config.yaml
num_hidden_layers: 12
hidden_size: 576
num_attention_heads: 4
num_key_value_heads: 4
head_dim: 64
intermediate_size: 2304
vocab_size: 16384
hidden_act: "gelu"
norm: "layernorm"
norm_place: "pre"
norm_eps: 1e-06
positions: "alibi"
qk_norm: false
attn_scale: 0.125
bias: "all"
tie_word_embeddings: true
parallel_block: false
extras: ["capped logits"]
init: "normal"
init_std_qkv: 0.0173
init_std_o: 0.0259
init_std_up: 0.0173
init_std_down: 0.0
optimizer: "muon_variant"
learning_rate: 0.0059
lr_mult_o: 0.907
lr_head: 0.00816
max_grad_norm: 0.5
warmup_steps: 200
schedule: "wsd"
decay_fraction: 0.943
decay_shape: "linear"
final_lr_fraction: 0.0
batch_tokens: [65536, 131072, 196608]
max_seq_len: 512
doc_mask: true
train_tokens: 1170000000
max_steps: 9960
dataset: "wikipedia_en"
MLP neurons of a small language model. Each row is named by its layer, matrix (up: input weights) and neuron, and shows model dimensions 0-191. Each number is 500 + 50 x the weight over its row's rms, rounded and kept within 0 to 999. Numbers have three digits each.
A block is one neuron, or neurons of one layer that tend to fire together. After each block is what it responds to, as a language model described it from the Wikipedia text at the highest values.

L5.up163:516470560492531531534535454564556481456542466454559499486535443491573533535544486406487576473468500457495483385400462525480459524529464521589485504489536383508513500561575494538476491467551438448491490562522582505492466534481484443460495521524503517499424492507495531533494405502421380552418543494470519563584458461522524525473452552496532521467431501515407461538638388465510553441549535489585376554544510548433479517572438489435504580551558416571486462453498519548538580506425618488486495463503554572481512467505542532448493453468523476522473494569457536503574574426540509508
L5.up745:501488523488438415463479575404528536497542500429413566529512547540582515452544593532558512474475518540478587539493442459390365525504583511529511440484514494608498491569481497506524543452525518471533477455422529555525456561454419512469429502543416478398504565487478512523485477460592514556511515538434506559517506473556468476466505528517523488491474503481512519540446583530467585485520542551379451470507491503516521493420509514495507496461506416418477534509450551524547515539454481564405505488474448449406501491498566529501497493553477530498514517530457461585503519502444461543
L5.up932:607410550444522472600472417518411448474573568435568404448493488500461506541467477459555456578488442479546433505521499467485515532444517519479488558507479511457503528534551416452555450576537381513483520589424474574552530573552515400476432500523534519501547499653459456520537492481523458534463561648530530520431456548571665500544489524491596475503531506488527545531496555478528624506563530547479497532424409518458482453479554528618487533509489551468463428451451499522511603530494452536467502412468567474465533381543504505542668374475494424469483509495552492529590516351490433570
L5.up1071:477535406503575452459410525467478478551529377500470601510493466439508479499539571523491513500483509546615474531570499594519525514589510519450418452431556500563505515488547473579503555580432403535547507443489448449517530516412527493470517523545435488578533436476609487508482498531509503465523467523492403608519451520485592551465517532454445511442453507451543582442493462446490488523624650491487458543537479494472503509429469476562469557546382503492445490463458499516526496484470630486511538521571471601466555557504498575542607603444499417542637471560454490510508421464478529506
Number-start space token. The space token just before a number, mostly in table cells after a pipe, also after colons or words in stats, e.g. | 3, Quota: 1,209.

L8.up605:462460581538503493532538401447508529527489478537526607480541547511558449514540426457471494561615550480457492492506469461532397443479577565492462628477517551496456525519571476459517531490527501470542477569537461548495434525456531535486493516505558532500632472557453448552465465435440404520482485380457457509575392594451573485501532600552436489513493491530526451530494455503512503547425447475549535466495552489507516368498538466620410482453554452473555477502453463577413516504570448464428463391582492474430513515528473488514550535539506434483503454554514351525420475495636494464
Pre-noun modifiers in causes. Adjectives or linking words just before a head noun, often in cause or result phrases: repeated fires, continual calls, political influence, years of.

L9.up174:434564418499530506555494509487479464531574516535526590560607555523585509536541455549500482437613521521463412475477416527478343534395475479456522435449548493511541444503466521508463506542437516518528485621528524502606440549534504509520460464553532543572506461509470550479465425474496573400524497490489460438462610512384569503418558575497517550453483528446472487599508530492557569518527478589415441524511516432419503465488476488494575531532479446457573564480483511434470568595584503461453476379546588529467604552424629537631495595468433530573502515541569559470467540497600513450
L9.up1005:524438562545505536453579545547551495466432453593488508430503517539564494541478560446417393505573494591472457493438516492585547436467528571473469534532473509490500418471521430510476523593540476447584424457491521442436481452500500370574560473520509478561529502495423378469469599503451484546535401540465515470561510476371504537576540533588434543452589543460517533531484504579500453530436485463472573499512564517606509525523444473472540445488506450531467424408526507562499535567438500591481469522555616498585445533438492396472450502487544509402501502439501414581534435543479407504
L9.up2054:466535428384584514508420585525499553525621564458499437483533519446489446523500514511467443586545462499572506461490493477529490493585549470513469327588438428437527448426468466399486446425486492447468439512519479518541418494598523443503517448525452476538510532510467531526475530527478495518553529470498488558463585521473616532577492460446398412528465550406488501440594440509526472525600447470459485449440636462508488506453460475535476446526450491491563543485535459545523508572616550553539486466574589551487486453511509486454390459518486438454519467527482599473507531566543443538
L9.up2281:590451477614482459527449512623443474475528497450559554529458485525568570560548518524518550558423559496511446484534447546455474512524496499491453452534546432530518547505577527471476479497451477539594504460463637502531459381582519487492572464534510538419518430540479495590505514579552525492645523501492432530469484567517521548522511548541528542632519488460524505531577431530639522563521428450453478551614560591555475514512584492498568463516527525516496460481467452406503469505519470468390532484420472569540435514492661531485446476516444489370473471590504563511450439479611493496
Word-start fragments and "an". First sub-word pieces of longer words, especially after hyphens or prefixes (anti-c, Jean-C, kin in kinase, K in KMW), plus the article "an".

L8.up1760:566551410416580410514495464532515451471506500486457534513540502478510557491447520535496457470523592543577515490488491500474530521476529558453472562529500554486580424453552549472580543492655486455502534581501566586495526418490444517558538526518555477488511560454535423478499587567445464486401430517498468573519447491489600534542498471520552535654430554503451532524467484475470481503467534587544475474527483542480504533532589441501488601493576487521457475512609563510495495530466539497465475380619524469484500462521529492471407516462560526363550500472517476504504491576505559503
Technical compound-term interiors. Tokens inside or just before multi-word technical terms in science, engineering and product text, such as high-capacitance, integrated mine, next-generation sequencing.

L5.up858:464460483505466534536468505490489451498548462489520539427522468564551442429477397474481467455488534543509568491560565537619545564513546580517457490456457588584549484474493490541535579608545481525534376502564441541567494471469545415433595482522474528441511441436470510507520518538518440633488489471534545535538567492481437483522508552595475489439454620512481532463445562539548481464502438557430437487494535532470579464548456618563484513499605531480550547499532422535460517494529576516551547462521566448398444526512452429460472440411488463446503551495492422490563485489442429521
L5.up958:471461524516506477437447503472441537493461462474478549458552453504506485449591483516611577591531521446510436536512487428532424476523584494540413420393495563485593482522494500440457485562457579535490559445569547517527523515468577491408396502542415577519421502543466380570503424526489505495472423385491488543551498512547493499556496534548535523456566416494487458419555516456568560475542484539508531525542594484468515479585518477495410469539502583459571457552486477506420501563604455468525597543511508387412478578494441491552561428522538437455503570497410491477440487532495372471
L5.up1998:486426539531520485460499493330424603416534434495459623519525467447500499478545377424504496573544484479524495454591648586488446518507541570475500383505563528433568518463444537583435516555433582527532507370548483514544467516502498512358472480469555552460454525587467512557584467458533388564526535541475493503565454542573575513498605573488512553439458516523466447523454600498530587488489430568537511620520621525503500497573429511527512466571555612440522429481530573538584437480510504469486548565513550528504471439515404501489524460451490468450466502519415512545425513463511429439
L5.up2190:430507422502461432432464452487450517534541484468452580529536614554506508460457476554582563497529545578474504562564528575531470487518525632496478438480497545554617537508453372583558495569536473520538446366485458504576460539429527533418546504528516409478564499525543520543475495477450413464500515513498400559533518458485339486534424523514533515519499489459465491529415558533483565546523372537496504506587427441494576515465532529429527421575503468548473451425492466560498456503402513514476560559454492511495520468555583476541512403523534434523416511464492493560509435518527484553
Quantifiers before plural nouns. Quantity words that open a noun phrase, often followed by a plural noun, such as all, both, different, several, many, and number words like two or four.

L5.up180:505498534470420482492547501548427506468516562545465500533510535514445505509465413506367512485507551495405529420431498556467528560472505519504523508542475433466400489456467571545482543522481498446506482429478517586510456518587518571462601535535471602556488483474510503482533457490435549441541576460495490537387468454565514462476543468459581373506425491558494512527430503476422481498518559498450428452433532472525564521554467448514543492532471503524463467521556454484566493463437438545476480551432580460517578450456488455431461512528497530442518544411531553500509438541482480559
L5.up436:434516484494592563472495531494457560466498454602482598452495508491606529515395521432506539583461561452412460525419560422577498545568520571520456537587505520575553456556519531505505471501514569422630481557523483497517479455487517527531547493487496410555527551456461446511464488498373532521502508487532528538582586459457570567460527514440527466513490474557470444543578475523493519486417512489524537462458542541504441565570523433432436442613550557542436477498483540509572481532476499494535489445468548466582432573456500603496558492440571511431466499475457531561570478519477474473
L5.up1477:509468493455574425509479553565500504468445579602515603481515465543539557612432431445425507513518535471490473471505592515498520472463529494539493424467556414439551439533508557464454451409559509428494573472516517556502459419484518503541503509459490498494458502464444415565495484580431437573541546475531521552511548465493560425479547469487517530510439422534489543540453550556469446442388444579540470418538511561611483593547493445461542503578483492485526450367554513535445491527473449525508526532531521472528501517470397384458475480557427491444552477468480459569517525599461473508
L5.up1907:512456491526540473438457506481505445520547480417495562488424542552558561459447451516389436527466495539520486472444550498514570525508523554467479493495448448487520440561431614427510474560518460497610411549461503478482510455537539553527556575433450500553475539409410451564532567499407473507526497484518489500540564432477509540549563482444549547582427529497474580507423520486417463531513473585562540464474516542445476496503524477520540507512442486480592462556500456587484501539522534549481438503558553369580525507554507440535486439526540495350486535472507526432560485604516510551
Technical term continuations. Tokens right after scientific or chemical terms: word-piece endings (isonitri-le, ox-ide, enzy-me), title markers after drug names, and verbs following technical subjects (damping can).

L9.up1129:495415463565603551436513473405443588526488561496524481378421399567578505514514461456563546585577569533462500466432558518450480512417507551536507278553524494503482435489583577566411606447474488404509467476568464423561485473475474572557502435509486433559497553518431511505477506506572448479498607439402512442491568424523505631430490469460484457565499574592482466494502501527481402488505529554495480494436563512517485512493420424441434533524425471509466432516542487455479415499545452454462544509482535543492435450513559542559486472437617453508599552470539462395522483507453577449
L9.up1669:507425433405557395500562442507400486569415424536463587399488551601583541520504440530523526507493611570524493474507531487466412510497575464490445523479456535543492562521429439482553439504509570393592480462492532575553519507544462610520430429462468432435474474476564497467499563533555510506396523494521463507500438396497529574522458518586459510561560555528547418471535477495571514420511459558405470410442478509492577498435475490414413505452505507513593449521527532455502511511582487433459505432542481557517471522517539493526534532542472506517486492482442561548522555513583506557
L9.up1795:470554466445478500530510432534400517433506475516496525486483496518429480489525469438453574516537500534445541459506499479516542467460483519533467526566631448499453487439558510495513503530509480564612423518549522480531469533427593579395464475475466476570506548542439470584412542423444450539384405478564473578527460559448480476479553564486466460629465469481462543540532526445510483479498472539520477479385503501491577445499460536517489511504439473488532409461507546522574498442538550523522501534499539480477436553538480499446446497431498441530573555450520435486385510550538537594
L9.up1947:517481419553462489498514438542476500569500531515574574576404643489525551500475385419524497524593460525578514423584519549495420508588488550454424606607552464546475482545522475442494525488557496531480568494558474483486528429451473511491468551435616493511447481436436479611462491482464453528544455460541482420558426409530471526524510540438479419487441603507508405491408554442518513445542413571610465524410561590498419517588436499530568419539547480502459462480478565493477445452423419436510408515469477507506484425483526484536543477497406438460464532487501443538489459592510417531
Pre-noun modifiers mid-phrase. Adjectives, adverbs, determiners or word-starts opening a noun phrase after a preposition or verb, such as "the daily", "to great", "fairly negative", "impending".

L9.up908:455481430469458424473498470475550498417525467521486420453539476481431452564495588517588482433470537561531475428450529471606438568545514465471500374549501462509507467435555434501539455486452512542524554574576447465477446458584512525384549439570445489551436424384457545531619470503491449499442449501444479431501520456427465530513414518563520518529482447449614484504497514444520560548521489478554593586492515463502520459597450491463548559448430528440533522567489441417575518538474567457480515403404487547534540479518431593491558541516470544529439538506477468542482492485508504530
L9.up916:466563550425516442426497478506547508494519497528464529576475553472526472432611552534459483426468441354562473620453507439497450493484499444460529367538487494474428526487457387464579500539490556435379543471499547590471474478555469561478503491522425526554438491451461491583505584478516536460542394558452410577535464663450439463465550471549516511500475559484512528432552452468488497471550421434537553547514402492538470501580388469507482572411441491438564472498513478458573589521494580491365504519436469524437436517479539578513492528397420485488529479543484525550461546481478508496
L9.up959:568467525417535513566472461489581535525534568342568558561513558475512609472537495502484511569367517415508561498553554597459473560530532565525488673456532544585471518562517427460485465577428493517439464486457530484440487485590562480497462540586495503564423493485478487545604452486523547553542490600505463538539479591590594531497504429536507544573492474480528486512622610561531460574508575558417508560386528479527534648498526482539490530487474523500555426514421509441578477466473494501540552489475539510466519488484551464540512513465530482526541486473444599501602531571550472556
L9.up1569:459568507479510439532493470554533434540552471492538552434595495489463446536576462504465504586543522507588532514585509536537463486407498494494501372462565461559566458522384409549496499554631444446536396511477604473482487534530552597457480442458662598419532460498420493529540474483522489573493504475529498518442570652478437476530489504563579371483493497529545613526480491523502416564473443494442514428447433546416470420487439564549551407509426590504589532448520513426471452528470463522568548470485503513451547572515526466515438461523497476488455652521448437586562459476435518503
Space before numbers. The space token right before a number, after table pipes, colons, semicolons or "on", as in dates, scores, counts and statistics (| 28 June, on 25 June, Appearances: 1).

L8.up344:577531528422508524527437461428530488570521485413483566507662456515584494467506608499487532484364580554474510514497491515520511524515486435488482572530479543590483451553540416531554513466509505543501448500479584518464516493524561555503441615584550442539474531529448541543621463399527501520507528505520453604448472551504522529415577476460474468472439559522495502471551529447504458534507568444534477448551469438519509637473485519551558577532485477498567458494448580488548487520568500600472459547516544475496400535492504534562473538536477541466541476592527549479476523420484481442
Number-start space token. Space or symbol token (space, $, −, parenthesis) just before a number, mostly in stats tables or after a table pipe, e.g. | 13, $11,254, age 64.